{"num_key_value_heads": 6, "head_dim": 64, "intermediate_size": 1024, "rope_fraction": 0.25, "decay_fraction": 0.945, "doc_mask": false, "max_steps": 7359}
MLP neurons of a small language model. Each row is named by its layer, matrix (down: output weights) and neuron, and shows model dimensions 0-127. Each number is 128 + 32 x the weight over its row's rms, rounded and kept within 0 to 255. Numbers have three digits each. A neuron's up and down rows have the sign that makes its largest values positive.
A block is one neuron, or neurons of one layer that tend to fire together. After each block is what it responds to, as a language model described it from the Wikipedia text at the highest values.

L7.down508:130086097122114089120133179135168150095154108143128048154081127085091121127155153055083102140118111161094147112095136153105174139129164131141130113061111168090093091108167156172094139140121154125113081143165171152088127118150172097143107151139123081126158218115137157112105101108078184097118156137129090090076135159117164128072069096139157036121083166141080167219183066093124142139101
L7.down591:122133072151120132081098159132129108115158130127127089108066090106128113108115155110157112140106139151134091078196112145127073137120131094143128135154123131166135150081107131144092044083184143106114102096139121163207088091168100157153149177158114141147146134073124133151100054122122112117128094131104099117133084083133091130102058138146130152108126144117092163108118080131159139101126
Description: Word-start or second word-piece tokens inside rare words split into several tokens, mostly proper names and capitalized heading words, e.g. Düssel-do-rf, San-sk-rit, Winter-ha-lter, ==M-ilitary.

L4.down295:091125124111110149161122078155144092121153140112128219115169123114133123122126096142114122143104123111139117103186140157147156129191157155173151101101106185143156140138100142157092115122162108108104103110172165147073154191141179155116151127103092102168142123089097103145069152116110187149148111176088119113193116157171182125127170125094088191120097161137094140131148140087105128126176
L4.down299:116093047057097080072117091092101118109128116223105166118173179121180076159138113124140113110119111112096106196127068122227137135154137113113135152161158110156162143093110113134093075129122143166159100150170125154131087103123176153123107145106060162154106135097139149115132080183152114128123147087155180107122125149117119153114091114067146106157094144185145168129136126108161072099111
L4.down575:154063176132160139112141160183124140068135136110098110136103093082098138108157096166127072092099121133178120100158044100150181151100130104132107084134152183205115123134170138144104135132210125105141153154096151074120124130157106101068165139115104137090120153134057090141149105182115152084148083103101100143101135114100087090164155117115178074120135162201184141103119167089128107195118
L4.down693:122128139132129141146191092126128094094122105105138114127154125161150136145144090155098087145106129074111088121123064144140125192124107135120095144121094185100176131189095126144116167124171097155164204129123121079102086130155123142123094129105137100166180132140169134124126138105166140122130109115094152189137122144082148166147118148127093158084181155125185170161106108166093130108163
L4.down708:092127104084156093195142155126099127208173073177172180138073093070100151131202065149098146147148115152144174115160154096193100145171165112147104179154096113140120100151085157114044125150144130132125150130163110137096168177123128144096120093133148078107125122140103116106083104139118126066090122199098102124124134109080095107119125086128151133117129072141076117148114106159144145086110
L4.down794:103108124086161142223136072098212116176159091164115102170087101129143111148117125118152127150147101127098131157093196109098062124169091134141110088125116094106073099107125119103208084102204162108148108136155119162143206125072125163154107094091130148181107146134135094146170118118125154137110092109167086128112093115102141099172123138124153170130127146136163129088118128126114120064113
L4.down905:129121110131143135142182105120117136188162100146091125100179119130074147121130125130095152188170180047130177127104153110156141133176085136135099128113146099146119088084122123129108132070117107141137143160185121143130114129145178183133139039127087117144108111107104097124130105104137121121099128136159103136090101097123095110116137188151173189099146134153129145151132159119208204113100
L4.down976:122105143103098084105132107113163108133213110162155066155134121144101142077185088189183104182135146135115141173127149102158142105108101120120110149113110135067148125095108142182140106145118168108180130076154091134096117133133149159133188126135093095164095152108119085112153106066125128165130191146126130114153145137157183117153182156137061179101120076106141122125128158144076091198137
Description: Word-internal pieces of words split into several tokens, especially "nt" in Continental/Intercontinental, also inconveniences, intermittent, versatility.

L7.down802:132183146089109160125093110174110139168123090135046096077094169100117139150097103141124124197100117141128100095158139145098097142116155147127130072085151108091192104139118162182094141092139095155194149042117148080200056112097115200099157099143139111140095147118141063186108111137167070118110159098138141124088130130099153114137145117112152171152149164122137112132184108154176101114126
L7.down866:142181151152096147185161153141097096098132128137127118153088137134108169164073086111114158181151184145090132184133099106102074126146112119148136074097151171141155081138142116117147119124148130087141172157116148126111122160056142145114160056156140130095107104103122147080106083112164108119117152061116088069090137157075122161091097166157112127127052133156077121127110126141213185159190
Description: Interior word pieces of foreign personal names, mostly East Asian, in lists and tables (Ke-k-ko, Kiyo-shi, Dan-g); also table pipes and header cells such as %, Pick.

L6.down12:106128154083066172165123140095153096163124093100148155128150119140074158141138130052138143118125112101123107107167119135113142137124114076075145098071109105112193159133130131136164102123130120169116094137117115151069089108157097148121140168188118174178167168113146123155189125102122151092075109096122115056115129102093090096083130095098147096094081127081138188146095095109087184107082
L6.down458:103130136106147176130175117067179100136122103172170150093111118075212185157112107062127108077101129124135103106162127097139125135169152176123101127085106147140110132114093123131180082120108102123170154172174141146134132077158205134176078106129105111110141120137133134190103120087169096133091097148145156048106150116144156198121088123121187133134116091150067128086139105108149144076143
L6.down652:070151129100090132153136143189159169162113188065172120111138135200125100125123109167128112132180095110092113184122162154164116130118098087106111139122080136107109134094122112133159153122078128080108197158101129081152140150157164121114152159103147120174125146096120117097170102118160176130171087127130062147103139139141147109089044118101107175125077131188084083135126068124167140097137
L6.down753:148149191171109109111200101159167041115114101130130139152145116168130215142084127151136138131164109189155122179115108175123163087128118063123156107111102146057170068106138070118110164110148158093104119114107127120125090132104196118125097135156145150147110151147147159173087162176156146101100081201160148129133099160127154177053148137105146142159176167134122098141134128098114213138100
Description: Mostly the first = of the closing == after a wiki section title (== Cast ==, ==Early life==); also photo in photographer/photography, and the modals may/would.

L6.down219:122139134098092087088190075104191111113130137122172095100148187121083187097112151142117154137172166152094082113141124164099102122110180117112136148084111195145151144171087135154081147108112153107135188141111135089140124124132077154081125067209131024086159159093117116143107122153123060101113075177111123122120115158171156121108080071159134129067159165098143137108116167138074140123188
L6.down277:077154151143146147132127133158130095087121106112119078136064146098149107129134146091115131143142152109134114130145132149142138072153139123119103106108136196134141120095117114128083146087146127163181147119119146134101122097118097073108127162126156128102156103138153134127158158129136085163113099155101121145128109103106218137052122114164099211123175108117121139096116145139070126120167
L6.down918:115157123109147126148103138125141166107123073119159171132111115116111150167125090086066127128128111136141120073115111218116109109180156173112136088088133158129161136148153128188076149144242186129077141108078104100091130078141170171100145115145205085170150156122146201121065112137133096111059143155075190147135093162179134149106058079156133106149091127123180108125103143108105193079089
L6.down946:148092156067144103111115158119109087142147136161194125092152175184068128158109167125060105160119123105163110160206076194125133143147125138078162122082110154105151125062154152093100168068080176167130191100169169121100085114098139094108179109108134168109147111133138165099096147144143125082136179127132184147082116100100155164142158104122091178137171191124142094201121132054096164114078
Description: Word-internal pieces of foreign names, acronyms and codes in lists and tables, e.g. Ke|iko, Ike|da, ZA|K|SA, AC|K|R4.

L6.down323:100104134100126172078101153143123138162110097083199131137112083102122142116169086162106110187092074213174093136145173140142079090138130138115120177099113109112088130150123102157108103097130084161124126116101150131132111168055186157137054121152194122106096131119147121104169093086089140150115123184104106099196148163071152096122195097104124180111150217148135143173183184115121129132083
L6.down521:131159112155182145147108123101193187143130114075167090132135186106160061178125099162081166156058149099112167101087108152122132130068099107169136044151156102112161120135119107128084090111146165180199137151124149176121060123159171130136102080176177139116116143146159162126160178181121136144148107088124137094149117155114092163113114164174114122122142189093142148063082081102112183120119
L6.down903:125088127174139072158059062156177165108129121180155061193119165122145144079163182113099191116142143110123095129093168131082149133137146056078117153112099120157125134148093161148087113128149142139091130122137123095125142135160200162146095136129106093177150085123143132076130163096141079161103146081161102113121174157121167127165181129105102129096117126103125139160121117153144171148159
L6.down959:089186178099102134067151128123150118122065108149197141132147078135097128154157163125111081191137129162113138159135124106133113158105093160064069157109122164091174113145133096072107157170086116156189112167091185056148128148110123114183198128073121129065158079160090136085167135067094096105146121122121123140168121078084166134087142103064142164106134126115097139114135153169117078141108
Description: Mostly the preposition on, especially On starting a sentence before a date, plus word-opening pieces like under, inter, over, Su, and citation brackets.

L6.down845:077191056081074109103159138122153135110122090100115141036130135143162132088157120167154111128098187082116110099137130145106089064135104060157150145183153089127145199131128134142133188132081097069151099080144144122147103086134096161094149109145090124122074150149086119118100141150114143110153100123103162149124064147136095146116061135127129194180151136112186099112148117129129082141177
L6.down925:094118104072058119118086112130151123107063136156134104130112137122088138156164118139137119150143129135146121148151136101116177146168157069078169099097108137102167119116049092170075151171173091155123157078158107122135115156118101112134100125170156160125102129096121087149121072094113118076123091095133150135092120065143184162122186111061139123165166126139103186119170156207173120136111
L6.down986:128106176127121143138135114185135116123122152086131120127111154119131190074097133134138105112156119181145083121106169152180153106125065167126080139127111082114132154134143088115173091100168122151126107099091129092091146129114149152149124088071113103195157151158174121195138111153129149103108169147118146108172171097143074141108128117136138200152139117116131079109138094205156138120109
L6.down1005:121089124112067125158154104147102115091111140120162134132170092117153156132147139126106107128180056121145139126140152162119196146170135171125185146124129102097155139118149103101108128147175120242120145118162087101123062116130178116087143143167143141105117170095112160149113149136054169150119145132141113144129093116161078119115100088076198126172209167098184162153099111116105126124081
Description: Short vowel-final syllable fragments inside split, mostly foreign proper names, e.g. Belun-za, Alojzi-ja, Roque-ta-s, also odd English words (comprehen-si-ve).

L4.down250:125104126135150111146133146157177166178080110070179148083144132127175168094145166130118116051149122133118123133099113061097092095120116179150135164189100198175126117138089153081165138132163159115084127124121095102109054084123154136152173096149210184112140083109115187158144153144103153128171146129104162177087142085044109110139121171141149127112138176084152122122100187120134120205135
L4.down296:147106161140168120091127148161144162149129112119135080136195096112089072093142174115077123093123177113128129151155134116186117121124122106159100140167137183114130112110078142108127118164150118104149150127134150135160091112107105079089133163110139091142110087093142168169183053121126136117108180144134104129162125130140048075173119147152108082181195182082108137101120087152085154084141
L4.down414:088190115179131215095130119124156124104107123100121143122090160158134120152128129099107133109063122147118094141111142186167091145141123139200139134166114177119140126116144064129168159096123133104187122141113149112115112136110148135163112140160089108138122172118158180103134156113140101138156074127185114114156140112129133103134087122081169129093164133168152102150196175139152124133131
L4.down577:159222135128116116107147108184093090146133103172104124162148117139109101135113102129108101202126084150166133108147136113138135060146095060131116138077141132175161090108098142224072145109139099161158171123179156108131147116108183126129161134127108145102163175130128166111125107140133094155129116139121101142164156134189113188096209155127173150082128151136132070075186116149130116122147
L4.down717:059100176126156081156118104111104104104086129117197135124054107179155155117148143120142120129147063134147132134105177174129151143119122119090100089095183158143182121145150138186107184078116079175119135124153133132087108158070145075106103093142100154097098142110119121113140106150132036089139095122099107137117147153119130139105130161137133185161140170140019105141197128120166147121109
L4.down780:103103099096175153151170137121100155143129174143126092111151117135144107118172096149117101125146145120109135174126103124122204095088097079153106153147172165146128158171156135136099117120151120080160164139120179169102146162170116075153113127118179159148146138127100112165099105130085094125181104094173153149149119172099101109114176089086137159141129190167105144078101080162078119119116
L4.down791:178139071123134112122118136097141121169149087117118150103106099129098161059101070110104106154155134126128128150138164113137080149133122038095110092152150136135137118145069095225158168118153161139163093123177170080054156139093135076155123142108176162086159117074130143142135172133105143174112079114195096165181143108122149140106150115075086087115127111107090124158140075098140173100126
L4.down863:128091116098166180129082121173145097190125073140142134086113061110179104064094142110095112174150178096074170100151129152150087138129093078158105081134115154085155119133141122094154102075084113114112167119134118095126155025154083103123135152126181119144128096107158110127154131143123142150133137118082118123110111114195054104116056161188130171122125123154161109156097090112184173125195
Description: Single letters or short pieces split off inside a word, mostly g (Geo-g-raphy, de-g-ree, in-g-redients), plus f in LaTeX \mathbf and URLs.

L7.down367:125032132121173154188130111112101137161075156098143087103098099086153117116164043120134142141127133138121074085091140111160109113119127163069157111132121130064094157100153115126118173130139141107106119121138127131175119110117144125060026226120152166111111095123202067122107092140124141094159122163104116096143149089095113155139109083101095113099191163072083159149153118130122150158056
L7.down703:104117159104092134097139149102175152208164134170171168059155110113110149147157151120130154109157102099121114075158129098109161095105114135140142139116136125147212173115158139131129113110157121135157128074164129174123121133148090121125074148157163116102113134101119128083131091097166140088162140106116169188168139151126203159124142116154073135112130138142096123140131166147166113124080
Description: Interior subword pieces of words split into several tokens, just before a final ending like -t or -ce, e.g. Betanc-our-t, Res-our-ces, ser-van-t, veng-ean-ce.

L4.down153:112074142125154111134159121158155141094156099155168120105132129141093125189153194112080160098159110098185143141111117138166119138156102169063122182097199095194095119164119136110140175144117180159154112119114103143062144118202134137145107133148087146138137081115106056093127134144173084055136129094114106119129162117098197175137123148152172105091114098121132083054157099086092117164134
L4.down238:063137201091130123113099145131122063101154130115119141121119087165186080118115162085134153127111104130123155137138146171148098155148129138092117158101089155129127116104185155114141112138119160137133114188164079149140157145139155129163089048156136152131124099140097111122127092061122145103125159105177123152103105112136153180058153105088080117152187046126090187110087035097062142141117
L4.down281:102123157118161180129152095165156094093110141123133018144144135148099167133125108119152124039103171151173153170093123126082142099112138107094122089116168160159192104217127158108107122187182185123129130114095114155138160156083125150199092142183073146091148102129083145112108179123178090146159184092167096122117148113157103113104131166112133098110104109084122190152084100150183109161088
L4.down294:061118086105116135126086098129113129128113127180146138138109157086136091150082114114153116069096163120091067162171191093143149178141077176116153159188116139163133164154107123097146157156134144145143083125139117182077124112124122147120164139090098116167121115128132124147142169118055118136120164138167170081073166161091118147129132143141187143115082127125119097106032090117173107147061
L4.down435:159083141145118088100145149200159132127186175204038124196098134170066112128079132106175167099119148140151111096075182093133114126108116114133147086138131062146084161063064148170110154165140094107062104116147193125136158121161163180141052172101102104081171166116116179133140085096144119154099114079172158134035200125112131073146146110178146097096149131169144117123136115113164128099179
L4.down547:103161124097080102092146033171164112143124139159127123150131117132161157148124111106129128067139139106149140096138137124169115094136148091132186169127155093121119144119098201184051124092135139102132095131132130121070138125108105110144065112111122102141149078147097160122185101144093077095124117161174116100134133142100077101124149085077078138112129129105087171150123116116156141065165
L4.down628:119133103093103150121175091115129091175115170110151060060106122178173119144145104127102136062112090101139085128126139125155060142151152112142185142139123154055081086126064110102097127136114147133113162083111199133098117119135092174180072123134131155103115124116105142168122107141086161112166135081116076159104151086114111158199086100164183158109083113133044098072142144082106066089172
L4.down643:055112117125136082093150090141171135170151162092152123165152147112098120092098125127004082136173103161049119117092139131167124128105114128119143105144157198127178141111151127118199106148106151125173124176152147143148119160148140053152133102098108124137086132147162225203164118079089133133079138118162157148129116079138100140158090151074167104166142111134063122129139141140134117150114
Description: Mainly "born" after "[Name] was" opening an Early life section of biographies; also life-event words such as life, died, sold, signed, resides.

L6.down84:092084118179163142171120189113081180126125131109088230127173102113075103105151132159124115144130088134133127144154185124128129191122134130114088154115156131118130110088089074136093107136182091153125133140146110092132124172108139211113123103160131082123096119136110050148081149110129099130059087149123129116118116150136171151103158149140114076109133135154126135168158139103178086078178
L6.down477:180080143104190070096149093099091140067175128103111155138089083136125100130098143103081080212134155155160067179134116163108128106141140046160121127132093063158059116136113094096107115132075140108169104146017094148088069113104168145118169115156100074159120121146102130126168134148129173128143087100168102123133132107133108135088074121165138115108134122141100154188126161166112179155091
L6.down760:095091132111173169149135091140137148122127069088056102135128165129160173157110132156112141104098150117069119114156124109121120181103126109113125139142134116175138140103086099092180109192121163130160108104087053083197183111139170167150157132086146116094158114134117121107152125075111122175071132053115099157130155110094167112132153120093147113137147065166096139207158153105133149098135
L6.down768:124159162107115154160136135168157100132164168145090111144106148153141152064137205099102115119144069119157151171163129132059093107134119089141152107117098154158150125151141139130102164113092151095083083100127097117114115136128117123202134138039153166179192074122098144134147176143134106131117099106106184117148070142143140141117108127105120130063133054152107175143106176148201177132144
Description: Short subword pieces inside longer words, especially Greek-derived terms, such as the g in photographer, th in myth, mi in epidemic.

L4.down10:154111115102124124052194145134119076137116144146181147120201144141057145124150128139071073101136078157128118097130139141098125103090176126143136130126133156131160089164153116156124124111090121125085096148143111139157142091149149148099154185176089141096127123107165187156116090132105122108118159174162118111189100126131123111115140119111153186143159155093136113142079123111199162172163
L4.down74:140160117142152118119096093112109145122158131119114112088120190182134162140084066087114134205157147131127111161153158170167119127104050150113094111123096094121156118125058093123141059161167056099167139138113128150113104202160146164115129171099115107119140160101151134168167097100075113166133133143122090089168121129122164096146155120162109150138146138134137094121117084089142135147175
L4.down540:121166069125134202140182072156171184202119108148159135123124119208193057081121100111150093069098172097112134167146159097177144168226104079169099144044137113123144148128111148132068096147127133118139088065134121091093114082199139132084159134162065169141107138180174138071125082095097165122122122123122121116141173085133138144151114127156148156136107092182142139113145150148112172070190
L4.down606:126128146160129103125051110122106070149142118130187174150154123171067162141146108108106111090119127156145134148184151150138125110108148095112186154120129174106115152116100105094156086128156140133168122136096178109089175125092171127080109187188076067116096143125120102127144145082087133183129123176144101118179181129105172092117123084104144152137140130113178130102141126109068119114150
L4.down727:111112117117163126123116089126126114151145082111183140094168126151119138132156156105117152132137117084200103136172141082133026131075088144094180133104136156171130080095149144150130139063153157103100148132136176151151093143127174153163137121079143159118073111111099100191145098047168108146167116099095137112127167159129116135112123144117110142123132154127149101095138101185140091128123
L4.down773:164127104127170173144113127115145166097089070106134161142114157141133119124096168145120098196095139095147117176161094148100090139147146125148159108076111135166158134145106095133211130103144142160141114154065135117165125145107172119094069179143155128044122148143115157156129147057158149093085117095138164179148124096096154150144053123108088156162140153146136140140112171118094105091111
L4.down897:067144138179111086150129106139101176095123234105101096131140125137139153149142118159091131092154118089119142150110050199190149146125160135162108128117156192181196073135090097075106108159154131164176137147135164158089185108095087172097187103089117091108079138185135114120111116120176142108106124185116090133104081051141110083141146146097156085170122078115141150103123126143105125133110
L4.down929:114161122138109080153141092151142107172142111118106101130163144135112108159130123168086088037141111133057141133078069161139089116124129122164037061119110194179117117187125042126171145138096114145140139155127153113175107081172112135114132082160118116138084114122138146101108144148174178143165112088101092148125141156091130169099161155097188122040129105122104127151113163139154118107145
Description: Fires on over, under and out, whether standing alone or starting a compound, as in over 4,300, overhaul, overcrowding, under-21, underwent, and sometimes on other mid-word pieces.

L4.down126:136146099073101113170101094170126120174128108070109104115122093086092069155094121145087108189107168183164187143137102175110042094162099105139173123138141113122121138180145138150178135117125188142127052184115107167140154120099158113151136150108137142084144177181113157073087087143180153099163175151137175164139101118136088205152125131082123173059125156140136160120105171123137151128154
L4.down323:157123115123150133109066134176055117185125148138147081123071151112135113143149100138092156123129146089119137114182162119164147141156092111128128126167112179184085146136144089155048087114139138094145153090121121141100114160126109139160115160140086175097108093132136136078112154109131109118105093155146133118130139180114094135119183157128149109161132185169092180116126168122105138109053
L4.down394:116141150131114151110100050108133131194115141110115116104128154141111153095114102087092134128155110093028149137206120111093145152102138057124161145145127127142176120153163143144121129087113145152113121132088123102117096128133086148139144106209133076109122116125071109191159125142140071124095103082067173167091091112140164091114142127148123091077084099144143077130140127167079096136153
L4.down484:108131093128165114131099156088082078204099152141125106146166097141158109116165059125105158107149107077132075150109097150146139122134111181159091122077107220087149148100113103146132150128151144134132166090148093162120116115139133128125154170108111160130164089113141103126126105105114159104148157138131171076147156098099134177121132072120124133164130138081097150108142107167109130132134
L4.down781:109156131121123104115084122097148077088109089180059137134091182146144164143112165145133102127085135139135111182118167128116077108085065090105136107086155135098151097117161122168185119104101155042142104151082174102113101127120148116128139152174094130134161113091153080087064169116144113114133104126195099075145111163141106160140119126093090102173137141112153133127153102127150135077088
L4.down821:055169123141186172181129093198124126112145151062138107073101115108130133113161163067124120122162134078167065153121093114119111131094130145132094094155101150138087138126102163112116183124136138196142134076118168140171125147080129133092068103099152160073126111164104069124141157107105164108124110132080197136117162136093150135096151117173092174151207160143126147089180142138092161128157
L4.down887:139095156146132099102177141097125093111140171136106100140185172130118076164046164140090104130129088058138137087158139122117157130196131152175153169117137143150176128093108169120085117083084143089107132132120156131103066103112123225121159114167118070146109116165138151134153102118144112077083090197132155161151103144135120109131092082123136086133118082109167177076155124120116125138082
L4.down996:161096098173181138069131134100121108140145128134101136145081093149149121161083118103094082164171124147160112074171072116104146161140128171132139093076156146107088159136105086130141056085108146137175116104099100149101119129164102156187107138094126095125149060141188059152165153181142109110123128172137169147127108128144146124147179159165149155138113125159116172134084125128069123123129
Description: Second or middle subword pieces of rare proper names and short codes, often in tables or lists, e.g. Mal-aw-i, Barn-ab-y, ES-P, CD-P.

L7.down726:138158136146119131119149208128108103163127121089135184161097102100076099113136073124137158116143155144122109158127083033105173126088101147062117142095130110128152090114108091116141091099071116126164147151093094132152150169146157126181132154120106075128149164102174166151097077147079128159086086131142149102115068122105104135139127128103179136146095132126067219171115132116083121118156
L7.down947:124116132172113090108154176092177143167074088027137174196101107071115167138122178151124153167127160129148103127141122107117110148108146160139139110103131112109113092104124111087159122172109139159117105201029119108179183139131154123057087098120152122127104116099154172169134087141105139151171164097137118132123060082107131088198106115114136113138143114109145163111183184162118144064111
Description: Mainly the short connecting word inside hyphenated compounds (in, of, to, en), as in son-in-law, Commander-in-Chief, word-of-mouth; also the prefix "under" (underplayed, underground) and scattered word pieces.

L6.down815:154121150114044164122197126132130130138161152136080126115096073160139135162105119111181095078150131129124132070159137197157171175122098113154121103074162185121219148120130155082226114154148091145158127129133162090133082105143141175109160126156142126133105158176140160100138108147139091164156131127110173136084124064177141094040113160145062130128163070126143114090129122135090157092159
L6.down862:111154144130153139116115122136130157119126107068136097143133100134122179130156152131115108171085156119119119137137152145107084146122121123153109162065126051186107105156148117154106119091107106147154153145094173098180137121136142152175094081114084141186084096170110071128105159098137116162127110104154118102160154103149195125146127144127112125147201114094162158071103136156128112137095
L6.down881:095083167082092111122184131152097118123112104195101152154157121218098160150138156166065065133126103095123130118142136131114147106127122111100139131195136152077138145055121134124131134105126116146161119103147110120124210110193111122145213172149165084100117120093135114110119177133165101138102122119150163095117152113174133148133100164121143132103142092147058096145102103126113199140125
L6.down908:174181180133122091185150138128105111148141088133096193187114133155154152027131131122131130061108088167162123134112150161161169152180141104148108093107121171104206073143136131099164161117127096129120150155209146148125087122097117194171087156155097163176125095085097064185152150198177136104086152137166114131101103110186165097122118127124081157104118064135110160121132116088167190141173
Description: Word-internal pieces of long split words, especially "ti" before -on/-ve endings (additional, repetitive, traditionally), also "lit" (liturgical, litigation) and "ten" (intermittent, sentence).

L7.down691:161084152163126071171134146096222178127120199129184122136136136111083132141135172075063109122133148112194055059092133109138107146136171113134136091116192184083129115064105049055139106143146142153087144099038121099130090133115142135125150162144120123096171133069171150165089100153125125117119135147126121174147121105092137103090133130132093090103104120111077159113071175134158049131149
L7.down868:156163112087111108103163094134224085164096153144122150150136079160126142057128156095148101136089129149115088114117168107122136124102156129089110074148121083070205135129102114138116147091173116118038126183106152108139088051105107122158155113099140145150163093132169174166113080117137103103074119165122141128159111063103149086130115111113117145133145115074092109115085139092099082170089
Description: First "=" of the closing == marks after a wiki section heading (==Cast==, ===2000s===), also "=" in math formulas and "+" in UTC+2.

L4.down58:111153194182069110116137134139144075168166125139162119074101150119139129114130130141152137160120097110143139108107140113135161108120099146110110115080134122113145154154158147131062107110124177140139149112143059184167138127057216123153129188173214094072145209138093091142197142142140171121119076159162129129082132112111081096117167090157111113166147114085096157133142119096144135084184
L4.down173:114159089139213102168162137135173120153079148126108089071121121128162150118108098115048109136185108170071138140100099110141136128124135086140159133139120138137160148157154115137099097070127133135129113117147162135118055110116147142109102102145149162171097084115124149120096123139203210124170148140124101152214126088110103107081131149133066135134141185115134135086159130065104126062108
L4.down184:120194145094111130097209146155165124167146105142115129160100115118104169097108111157076199122141060102135113123131124078131137087092192181114158082144082179149106140160102134131116101097139159131143174120129107115157086137124080085105176131197147104080129145126132156139140142126140153162119139168167112113177161153145188101135077133083087139127142129104171038088077067160126107090095
L4.down269:098145149105072139111180108107134123148107065121145086132136158109079188133106136104171157130096149092125139095118125123097105078093065145111095148097057133095162084131128122134092171106145157111081139134153132136166103113127128114104180137120128143196143152169112127124152123160170130130127170130159107116164134094149126115162064119122060165158184143104146198144106182094112140160161
L4.down303:164125101128074138199165069109135152135109160117111159163106104136146163144128108090136126124103101064144108179162153161162152135084095196119133162173167117082120169127118126125207117058165133141139147084168169147124126141158146111133168100121131143176201091136117142167174110057157200142148089130158123137115153127134124117143056139164116146145170108089125108134159099064188166125138
L4.down543:156126119145142097145070121131136144146129092111175096107150140160043105119072152147097151179068092107118166100139141098130138122137180131158124152117111126149012125058093096129109114144123100127118148050162140128134122097106117164099184112100109105113173132151131134154098115112135153135097097105157136148153138153105139111160151122129134156113138102128123137099131140152103083142144
L4.down1002:099090143125112091134095092166171129125108126152113151076156098138036127187142116133074186104131031161116110145148144102108056109150114146143146097195140130090156150145147132081151110169077081034143144086120029120110133070110112124169158114118120090100064101171091158175024116147133115124098131158126062136107121080140134102131067162123118154123130137172139129147127114152131134184138
L4.down1007:146127120116101134174150140156158139127102107111174175122097105146110075166122117098128127115152137125112147131112157126084151131119123111140134118112158128129117131147093136096159058103124132128130123065198130107113173139091093131136134091116089114139147128131157136100144115111155178095093103129070124092097104151040096110105100110128149167088114121188114164092136194109128147159125
Description: The first closing = after a wiki section heading's title (== Early life =, === Actor =), plus sports terms like cap and minutes.

L7.down3:110179184047078107137093125157106115161071160110132130063133140145106146123109053156118134144120115159158092117060171154061166115150137137133115084141108159153187085125104111170133092165149115149121076135113138114113104103140094145104104139166136175124167100162113124075134122132116195097132121160158097157100102131095085096120128156122099124121128095140095084103132061134093133100147
L7.down324:095130129153150153132162168167130114153107111065147140088066104187104120140146120128178135151159087145137113166110164029109122116144101101191080135164093107158130156098165137148153094105119152139123118110065157086176163145113094093160096081083116227124127161133172150154160098177189108079095091094115136140159151095122130059113143165132082174093109116119072149085114163140132177137182
Description: Interior word-piece fragments in the middle of names and rare words, often foreign proper nouns, such as Manko-mb-u, Sigü-enz-a, Kas-ug-a.

L4.down49:122156117145097127174145129152100100084103049189147127069146139110119143101137180162130069093124123105168146153156109150124174123183098115104150153164107166157106125065126105128057169137146131174112173107157172122184173189181125137128118140116180129138129096098105142190136081128136093103113140082142120103074094125185134106115108133122125128115136123134117079138181112181141168106152
L4.down83:087153163098135099140095142094085165145117132190106144119134155063136103081144131168159144134155128177109114143129082099143123172121113099150106116159118115180154147117126169173135145119173092126119123165081159180162188145144164103158120123134148123096097098091241140145122168162157090081214113173098156102136153104113133099131108110146142074131093126089089112057102159039130172144140
L4.down151:087112124109127134107099102120117106088136122119059136122088125088094106146133164129082172136119162127054095119170148137087088090118165096126056109110098159132131120174097143200101107109141138139189159106090164169120111106123141134115108111158182105138176165117166138071129068116107130068122143140162166125119145084149171132127100182158117137149134099124181130100142172108132162135118
L4.down156:110167161214110157138152134121148121067128119110122170144164120113186093151147151062120155100128122126065099036159152108163107148191166111103124095102096055122143148078112148110153141105151108109131158178162110127119123155128074106153103076188105078083135156161033104112141185143116086142134105127147117095104169131152170165130148157153110113174172080109126126135069144130136120106119
L4.down283:145075028139097099148042157177134158137139149102154127105084194171115139108097145164139178103054123139154126132203193151099086156114097139118162095048132103144108144106158103141132114132204148155084134107116121093050160111132167169085128121161088138175142108141146124135129077145097149135124088099142143134038125154163122188136113162068137097125122081144121142112143120123124206127126
L4.down298:119092138150155131140150204122117101076196155160083122102161086075118127083099169121098123121112134116134047172097136092158090154172167096159162118076060118162176090107054190174088199105149123119126145108202164151090121149155114142164182136135126139129118109159129150147117128096103162158156130150071163142105128099108109160151160090098096129127174146047106103128170141150125180143154
L4.down830:177127098140108145149105122132162166108085134117166143141173087133109134065166146235136146162139138158161153113181098125081137137147139157139122096059187106082130061134189138153100179167121118195179131117162146093107118123147177166144137145170105119087130116060164119070116170175131138102130108146171146079113070153163116092081077135136151141120132160118183106104056122165158104103142
L4.down884:104130094135086131174128122119163110144110153120144143151140164183142116113139145173105124181160058098174146177152146090145119119175167138094134050139134198125134143150110107171125159148132071111114139133102166141172088125108170135147136105152118121144128125091149111121093144134065105103118126123144092109197132099095194151152104125175115149086126152119109115100191176141169197088131
Description: Short syllable pieces such as ta, ga, na, wa inside multi-token proper names like Roqueta, Sarasota, Ottawa, Nakamura, and inside common words like distance.

L6.down205:106078103149078112118093096141148113122115112159145159091101134146150106132121076156113104119109112156110169153162120181127134139128082145159128142194086131111089144128083124161120116099088086100041160163115143117150107091135137188098113153207111108100084171160124114178135133105127141045110070118126101091088124147153134051113129167156187123109152166116099122073093104123104153141131
L6.down430:084180078156134073167131127130155147134106130108146112068082117111136136125170121141099138078118139125135062099124153148155105149159168117147084163076186177128084083149118117174159145182118105136189154149119078179147156092100101140158122116161131170098118103155112144152115112102090104175127157148117150159123143067106122035090120167112159097101104056078122152067112157095140126135134
L6.down852:098126127130103115115142074179169135167142131096151159130149165121160100148140107123120119115107144103132120109094135150116112123151119168057101138152117133078065102155158111137077138118113109137113079132107140102108110113107061157120136135113129138084083158107111110144133133156090062129164139138129147136127165110080138151091140110079116107122128138145140160107132097166127096131145
L6.down970:126161127080140101082124131128157066105136124110145143119152095152245163153182149102094103117203138161137128131111160167151168140105077118109120173191077144068141140171142111158103119118118144090133109108109135137122124147137111137168162116146137129105155083145115155131194161161127101163145107133112172146104162168076141102083152114108198108157117127145135100062128133153099125141137
Description: Past participles and "born" that open a dated or located detail, e.g. (born 1951) in biographies, Portland based, adapted as, released on.